MLP neurons of a small language model. Each row is named by its layer, matrix (down: output weights) and neuron, and shows model dimensions 128-223. Each number is 128 + 32 x the weight over its row's rms, rounded and kept within 0 to 255. Numbers have three digits each.
A block is one neuron, or neurons of one layer that tend to fire together. After each block is what it responds to, as a language model described it from the Wikipedia text at the highest values.

L3.down48:177179133112122098096146223162102132108127127115090159114132161198155158147158139147142122112105045092110137126124208116114108097077078079156174081164138149072108128147170132128137147145183066163093127107114088111108181092124118124102128107120136151124170129206125099147165090152119219122
L3.down136:158157108097165131153129141105091094115077142124156076145132129113099095113097110173156127127149095111151171122082170185139160159158132188113106154043116148208134202141126197115114168124168178130121077114113125143095094133067171104120070159075178127136111199142080184091085103122198157130
L3.down156:144116169102091113120187158148093146116158130162150135130120111125124112190128186099154067153153167098124134065064158110107175146095091140130151112166082088133159110160124136217139134158137097122091110076115167117141106184114094150127192095100097117168138111129145178159099103143095178104
L3.down498:169142117122147164097090147095122120034140140072107118142133128139119143105104218110123143139106095071117144164154121168154124133092168111142128093160212131135067151180182128130180129170103168136168130084141155128117184147098082083154144126115117151090125107083097143164097108179061160179
L3.down595:112134126128104109100152105106117122175139170127078144167110136190172092118123099156096131170143105150179091115179146154090137073098112142114111103113147146157134138177081162124091065152126214131166118091169130086152082146106130055091158184115097108108133158126141152116128163111110152139
L3.down731:080163093083069147119086139096111169115106145117120097181066119131086106149103108105054108134134146119109135142106118139076179137142142120127144160125164071104170116116097141182195143136135154086146157111063114126139076119113106197141152104179114144077051103163156077066113127091086122140
L3.down790:153154071082156086131114091148081120111079095157096123141074125156155134145121168103142181177193118088137118083137108091064097105108076131180123074071110097164192076150088051152121113147172125149113095109126145104099072179152078031114099086047125154116143150123141143132168159079108097158
L3.down958:132119153142144128162178105094125101134120143148093145145108110109137082152092203135096162133125100147074164093162065100149129122078108128167133154155133131163116152137121137108135160116142106126109059113095147110155169147128101079076175145093135196129093161076218103126134126054149182159
Biographical verb continuations

L4.down447:091148111080106093153169119171172106174182127099073171094158064160125132102140068121112160154146143120135171159176094122117134087103100146094113093141186152157139122169165078194193089151114165092110153123163189092094173131068138128124154163169124116127141106122007116134111185165128152131
L4.down756:162120101103156135123095117115143101078152152037111177110127152088108128106101131170172087109126184152110137132177114141091172148135155202086106153113151143086151101129146094104151183135119128087121162130174185091075117021158148147163093086160096148148193186186140169186155116127145114157
L4.down823:111161096112119139098139166116117117136120134159104137115146133109156178124164175133083105133077118100164133109052089144143144177066159144141120118160083143130125166137122073194067115089145144125141164127185077150074161165125134164100130099118148114189099125057105179142158143083142124152
L4.down866:083090111103141158124140159131090115136153160090126110178094144153114106133128091086148147140193125159153142122127151084130103132105102128176122123115175129169126116171208109144157160151107146128157167202153180124068155098117123097138057107101149112116136139106063130131094102180081097081
Hyphens in model codes

L3.down194:137080091164077197188128164124099143098140139098106119144153152187118127171241131116135119138149089051098146095113151092145131137079105079112117114095128163102057134135102147153133127098128104155094119139130144122058139110083128169135174122112161091146075105091171163176146154127147087153
L3.down226:175149065172098055114165106085108059130149171090126107112171213132146100127116158090089160132130102162162222140104075131136110143179121136123067118108131152128153182148106139163074119133126059092103141155152134121125167053127118091167058114129155148115168168055107097148186130133140124107
L3.down239:140153058121134157123124181123116136140152139113142158198085166108116101113058131137145128112131149122147114104151141132123090128151156137149166197114120107151072130129100106156103162083122154196174107092120213188203146129107094092151121114160136150137074153111120114062091075165098131101
L3.down458:112136162124160163149141118160086153112118148090147170102118129143130117126094118170162149160071108093119111125152125081143085157126142083155158122067129110125122041168139169142071111079193098136101104091189149081081169139111100112130118123119130128143100150143182147139091108117122085131
L3.down553:076113146132104102124092173133144054104095166183100152132104088171155109122122121129155156174108198143143056085174106078119136112117136075112146149121249129116137118188203122154132159120131094163091185153126071096129150131080182115119117125161164098170121086105150137135139091151134200166
L3.down585:148171090154115155156079100185149157120083134150128177182121071127096104123110103101115156130094093109078112074149123116119147154163189070160128156113173140124154151116163130093095140113160140141103137173182153102150107157124116109185199101119137147198107095120146100123178164157139136166
L3.down664:089065111141167089109125137119183090102118135135112135173146032141111142141147101117139174132174140133123081162086117122126068086146160152120106103131163157104069144124130095120101158121147181132177147118089144107161063124135109180176128197161149124121113089131091144092063159118180195093
L3.down991:104088094075107090157096094156154107108171157177097124180091091120092128168161118136115109177100111105177139101202120134122161083090147176134111114149118135159113132119111095164083093131118082153151141127194158120159175156103098125161121079072072174104070175142092161175163113120160144128
Internal hyphens and periods

L4.down101:139132077168132116152137076074163145104147186140133124169143106195142103129129164147067077108084085153114150132143119163145158145144118140125101090152142060126124101088103080152211164179126159139124152101129087164126077123114122195143129102159132088175153136145194134197181113125161159083
L4.down240:195104100084169135104162095127132106101155127153089094048206072136166201149179170171102107147159129110078144123108156155156127104104092164119131129187127141151160123147183111113166121142058100157094118131142150162103131156108115104122153121118120103170144098147163149103176090111091168091
L4.down700:132096170120145166130101131089115132150094154095130094111069151121122115132128174157125101095098072113198194160088084146136209158119117172126146069176169128147117129155121113133136092120101174171093119109121158073137094149196173104167159073101125195160082186108168132155133053127157198109
L4.down836:153129139090169151199125115116133176067112171110127127158127108111194184118184132181100152120135137095109125085118149150151170080160149114129158137150067188118138110087162116137128152193127148141146115099116124111165063160110135105127091134136088162105162112150102126085155128139162154113
Word-initial fragments

L6.down59:097119081174102189152164150098130104151140076119116073123065121110126199168125148164131108106145071073118091071142108144193134133141119115163135117074122167128075101097108109150168094139108108208066080185137167085170176187074137143124102135140137108130155136167118112185133110104087098061
L6.down653:152058099155120065144120095147116106109126079151119106101076184140160130109112123115123137121065182130094124011191193178172135141162140076110131132116169124093111132108145109049170112122097104150103032156133151176141132124146150137162131138118155114165173147126161149129164090138149137167
Wikipedia table structure tokens

L3.down126:116134150120132090134153141092143151153095141134174138069083150082130141138131139139099149184100177160122141084126156168104121165151157153082174128066163141105131091114091113144167127140098123118133182088115123125160117055123123170119133127092132101111171122115149149099104103111182181118
L3.down186:100108152115095049141087144141053109134177207120132057139131202134100182123042168116180129088144174167160126069073117143100100164162126166163076072152137068126165081144128060107082136160103165088124050088080109108115092124117154175145095177083138141150176159115166151184140119133138106138
L3.down240:093183110146077053137111165111092092089120139150152120107094120069089106121143106106098145114137168136030161153139100152163111138176119128170143173075166144130077083104153094136149069142144113127100096164149100135170072145099120060149118130160139131195152144127128131162118178123148075121
L3.down294:165151112099120135062072160148153147164069127129141199129110127131048127159029158116126210171134154123070125142041099203093143164124157153183083123123116145172096168148125129108133173102145137107103126120139139116078124122176153183155173177086118157091072150123066132095116044155150127105
L3.down526:101124118171074071123120112073181087163178125123151204118155091084097117110105143166107111176143153183192163199084111141127107099115092127175126099135200139161129121106152127190200102105136135089160142128094156112141153130140138119092132101142176127124137132085125145089122146111081156084
L3.down528:150138130126107152055171173139096135167116100121115113093116143096126106144128108081199127174113129097115133181118144139126173111150154155145156135119110205090121116150132109164116123139155128115073109108162103186077192157116070133063120126131119069147094072118147124177091060102176129176
L3.down570:194116090166095152119104104092139119099109128135125124079150129152141141133157113116142122153153089086147227108193055146152073144161154109151106167086122124142108136137159178142130130131134104126124134075154058111147134103129111141157137127063102126148089150172087143121142125114152124088
L3.down609:116147123174184106069113125131133060161221133116166137160123086080123154104069184155097103163136162145142128166161145103101131087147132127130108128094164095186076168103038139101101126120103143129153152095128135153150119108087097165182199135140124151157154137084123116176093088165125171121
Mid-name continuation tokens

L6.down322:192125123163105167111138131130133128111109154148049069169073161141108131186146139141082108137091176080139100166145133147103167188153155126089105097100154128163123131094126147130068154125124153127102160147139109066133150096079124110160118136144104079077162091103132195110127151180099186092
L6.down975:153077135159183153112120123170141174072125116159186090107078111094151203100075096136147078151159112148084144115128077139149082157152156109154129103097135148127107143088150117080082111104124110183148114175163159149116111149087102118124104128196112183133109138074081111133182160114139143097
Digits inside numbers

L6.down167:158126098170123121108144081168120066080160123116150071109139130167157108146142096128120107117166105124098118145140160121141192131134083075114142082096176093120129133134219132095130132159167106086110169076145151173114078166104046152153136207193086076151170139128122157126129112103134146141
L6.down961:116162050116061134106127151126116074167134163130124170101115180115106147131107182124074177186103145099193175103107157156132115140126171184126152068092124120103190190136144137051137124099157100101124091104167110151155143137068074109057144124158118108149154123112201147173086139154093077161
Space before date numbers

L3.down40:174106088187085072142115145122143140194131113130174113180169142117118131075154134184154180079100123131125154162079107175104093091176121131180200138103120102151078121136125127083164077164114096144121125117127155069098142072140105147130119154124158116060162086103104109122102151104147102099
L3.down163:125108139149126175161140131107138096143181138144155185145212102108086132124159096154070134148076110129131152169097159070078125140153084126118112111155167183130083093150140136133157113165187128114153135166160127126191096107161090123094110069152077132193105125141125073144176123126163148087
L3.down210:148165059094128112117093106148133145083101132156083080137148121097154140164088134134172085123162125087156142136151130078141150065126123127124127133149164067129113158173158114175169106129137094151122115162141152135103160134129199146139146098052175112149147101145154130188118139159113125093
L3.down262:148169162142141066105074173135152108097110171075146172144135091142144133109171196117112089178163147123177155137169093105115133121069080086052158100147145129133107151112128125098185129099161135156123096151151127094180196164124060143119116179138122151100143116091108165132141116115149154137
L3.down678:154128086179101105132131083120169138076119162152088146162113111175076214177089090098163100129136099110105119126120118097151081129096106158089118055149205123146176139140134145144119136156189082160180135125091081143110103091135105080143142085125125130169112152088103146144084130134099087148
L3.down849:190109126131159104148155108125059104114108165099147122123152168118129147094090157111152138096129146099094162164091089159172144132146148110133091073126138148106159132115133092141057171132126071178112061143110158129168134112124113099155083115139113146157133137095154118134154103046155085184
L3.down869:195111128130162153140137107086132158118052138208117099108125097156116141092097115178154059191150152135136140147132102131043122158120117119096128075161119144119123143097121143113108077081127095139100144135093138151118054111132087176087123169127133105117103096176130103145095086196059198159
L3.down960:154117159152186050116139082150124142118104110156116128078143120134143132117161148140095122173121159065134159151100170131126137108216122118109084163088156170148123113119133156121123116155109072103143155162105125160154067097084132144148161154137158155147113160139149137093144124099127172108
Capitalized word-initial fragment

L6.down500:076101114144090153143130132098118107095123068110106124067100104144206125163105175112171128054120113135120148105113103203145115090144147147105106071126074192138120126142113114148162142109140144129140102145160084155159116144105192144236205140099124140150130125149104164111142122136184107100
L6.down532:145110141055141094095111121173097142111107135114092113101074146090160114137145156137160120169152180109147136165131112141109164107177115164122193142119123147202134156085141138167132108091113135128032092194177137141160166124151153153166172092152132118078167090154150146148162132060162131076
Leadership role nouns

L3.down55:124084120135126206171122145102125128127040157073129153156091116135076083068115182126134131154088099154170119182197151101093131157110124105160184135103105105102101144117099131134117112137190091128144222091104129113192128199126112111117134143163126073093148161157142135168123122165130162106
L3.down297:121121177075122126239115131130174138187161123096118084155139164123130149104170120129107128131161084131108096147102128131138148132157120160128143116135145128187148181121127110154125128144124092141137049055122137144136099106191056118176049129157140096165121107170151129120179218120131171088
L3.down390:159093162127118089096147115087092189119106146130071124126135120124173068135175099190114146113085112156119126098171191116153088132141137189142130140075115127123182148126143118168140145154185132144116139117104124128164129114103103116142077081117116128120155161133142104131107143107169104053
L3.down465:091147096127088126143149108157129129082149149078094114107130114135083160131188149062112154085132139111143104176122099129076175123149148130107126137096101119077137155132087152174151134124162124123196097177222106174186136077106141125135117107157094149119155116144064097090114116149134071122
L3.down522:140133115084108107099089140063127122115166161112136170191092134075145108072158147119145171103174099073192112110105209081111210144176164125132172100167088059074164113137110156158134102058089109097124103106183153149168126077198149106147101140136099043127180143161140161132111164139134126133
L3.down537:127121166120108181121084069106115115164116144115151184187149141196092116112132084125103109090098132132127170120171082111112152080089121137114100136136113151095198127040083145125099150165128125069147097186144133131117085121129145113130111159154057116137134140187156189101123188107115148137
L3.down809:132129103084193089078198145110167116120129068130145169154088111108098155123084188061143155140195191146087177131133171118148116171154208115136093130185105121146114123174111099174080115163135120150111106068121136182168141087108117132143097131126170148125146110141179169163143117118066127158
L3.down1022:112087176135144143150127169194132092114153156102192154150094169113166121158115150130169106096089143113082096122131106140115127131163096137146174143141136182059158168093116108101106164115166159097128161125118225154142091087166113108111121123139145117108125133127151146162120081159108161102
Coordinating conjunctions and, or

L4.down456:099185081160086122094173069087170126129146087138131060187135153107095174123133099163175105153149150107168097162065139135089137136170149142156151124074141131213119113120114116139110140134111098112107091129136144153101147133116173079114151110144178122098129093081140157104164099054112120131
L4.down597:163119116131136150109059104123080106141151124138132132180085095183113130132161107161176183138119123131103145165090077184052130142149163122177190108104073121180130127153118144093124134109129150097101135041150105153096141133126138113171167105094152201069133164125140116108167143172148126155
L4.down745:083142096086125158143149081156111163112072118108111122119142116186150167088162120105120072151130137105133089106165158164153082143187195151096154122104108210096114093142081101160152054133115128135122136120207131141175164116181119106115110114169102116177162107129143119116163202163133113130
L4.down762:176115151182135114147122076166120086019114100075089122163096117109104077150087204117112144181154102150139146174184117098144086157147140171176151138207117089108091140167132168134120174120082089138115176049128189122126155170126159130195128147161179178147134110165107156122144141117129156142
Connector inside proper names

L4.down407:140162151102090148078151170130108106146132098126122153157086133136164093144130172121126108173113155174115164125147153090143145101163105084139106107121056106094092149186179118151114135166069134137136137072075124098177159131098109122151145159167120132139156090106156092130116173140104132110
L4.down558:128120148072152137111132135120122137063099147123128178148172121132104149093148145137082142158109146139068162097144119106124134100090092090137079114127125077096057127165220072094163091110109127106092157087160162090110129140145143130126134071155141137122158134171181129080133147138149098149
L4.down614:114073128138144147120121079160170191137055078138063115092120119098114152091173140147065152138099097148107101123102164134137158145149100086079092171126122144158071099144131106146148153191100158110125082136113162149158108074124129237115097106152170116105127117136135118064089129166119149104
L4.down966:151203066115098168118140144079125112157150099104105172098149108117136117141158072220161152165110090151129122084124138154103125088159154156121167112128158150051146173149078115046051111149144128104155156072138145127151125098096119182114078156095112106121118169144137092133127145152219143093
Infobox and table header fields

L4.down108:126088204122149082139133084160193122177166136077178119103186155108105100105102135144163106169118123170148123196100138192101110132180122084131153129128143157135167089128098205118186167124125092104099217075141139140152122088103066157120109146189109124148164103134160154090097150086105114078
L4.down615:115151118124091115144176110118097068092132177068212174108103093126142120128060130119187149098131144169128099087107163092126067144085182127121202137089100143096157172064168154119091097103085151124139106097150195125136144160150132089144105121094105120157112138138213112106088118128148158121
L4.down698:111138122143131131127167165116145133144110117094126099168123125169105092134124115099151179120158106118036165092120133111086150106123094134131194084146176203122160137176118085154106079148091121194166126140188107098169215060122048114147138108177176127136127132160094160088120136164151113142
L4.down928:105124138090181138187139118146196094137154176130190125173108111083195148127157105188127148138069153147096134121110156088114093103133180131094175160109149090115132154137144053138101129129112103155108104146109059106122117093139114094104107108156155098137042156158129091136103097131164179083
Coordinating conjunctions

L6.down110:073074139121062070131105135149116127095132087153091105136125124192095119126109039128146103128128134161138121106138132125144138168145115144164116075165126181138141073168089142197173120123083121146031122199147126136128192159153146169128078093134180154110117159106082128107116166176138119107
L6.down351:142087149090085154116113074112152120100165095112145125164155128220142134134120073085140102114110102090089115067166157149165083170211121126133116081132133122075125129105130099133096122118167111116176165147123222130130151055099179157094155129079171103089102130109092134146150111130125045129
Kinship and personal-relation nouns

L4.down64:117147090169166103156165120156151175131133139088138067106140139128101121102148094118162103112033117142089143127097115119157158160130153133162143113087141079110154142166150132127135108156099124125122072084104168157094101134043155146117109165149087103169143126157103111113090078120127139173
L4.down682:102160168187150060084062092144132141167139124137099096072121110188123166134130167130123110127158155120104120139153135111166110099104130113123076170131168112141127096112157123135135104156120151136131089124159146138070208128119140176133121150144154128110121134067072173108172124127080103148
L4.down832:049138103143115106156153157148095186073141164130148045142167116209149095153056103053077116110143136132165164158176124160202116072133133071139095125157183086061107138110171119155114117183098154164105098134130111120155118105110150077145155120165104051070172092127124152051093073143078159109
L4.down1019:152136148121114110126096128098144148102117132183112116131135165127179138178114089108065084154130150150117128124067099145167104039137148091116146097110131191148128164091105228126106064133162117156069105142098136130109122099146164188123131114130100105152076160145098113098132154193103166112
Passive participle completion

L6.down835:132136148116059226100206150176124150131127139108139121108106130141136109112203168095086125078125150143169180103151156133121102132149075162117153148079074126071146159158154163166170176142142111213145159118136089082109080078134120086140096101101103132161145086184069060105167144149171121122
L6.down856:099208093122110149173143117131111136152142147099158176149130133118122180099124151119205099138132114181167057156091166147180139137137094175123095099131078153084135104095164111142096128167100084090187138095130118134174102117130136108133184109042123171106050114168139106153141164089120109102
Mid-name pieces and "and"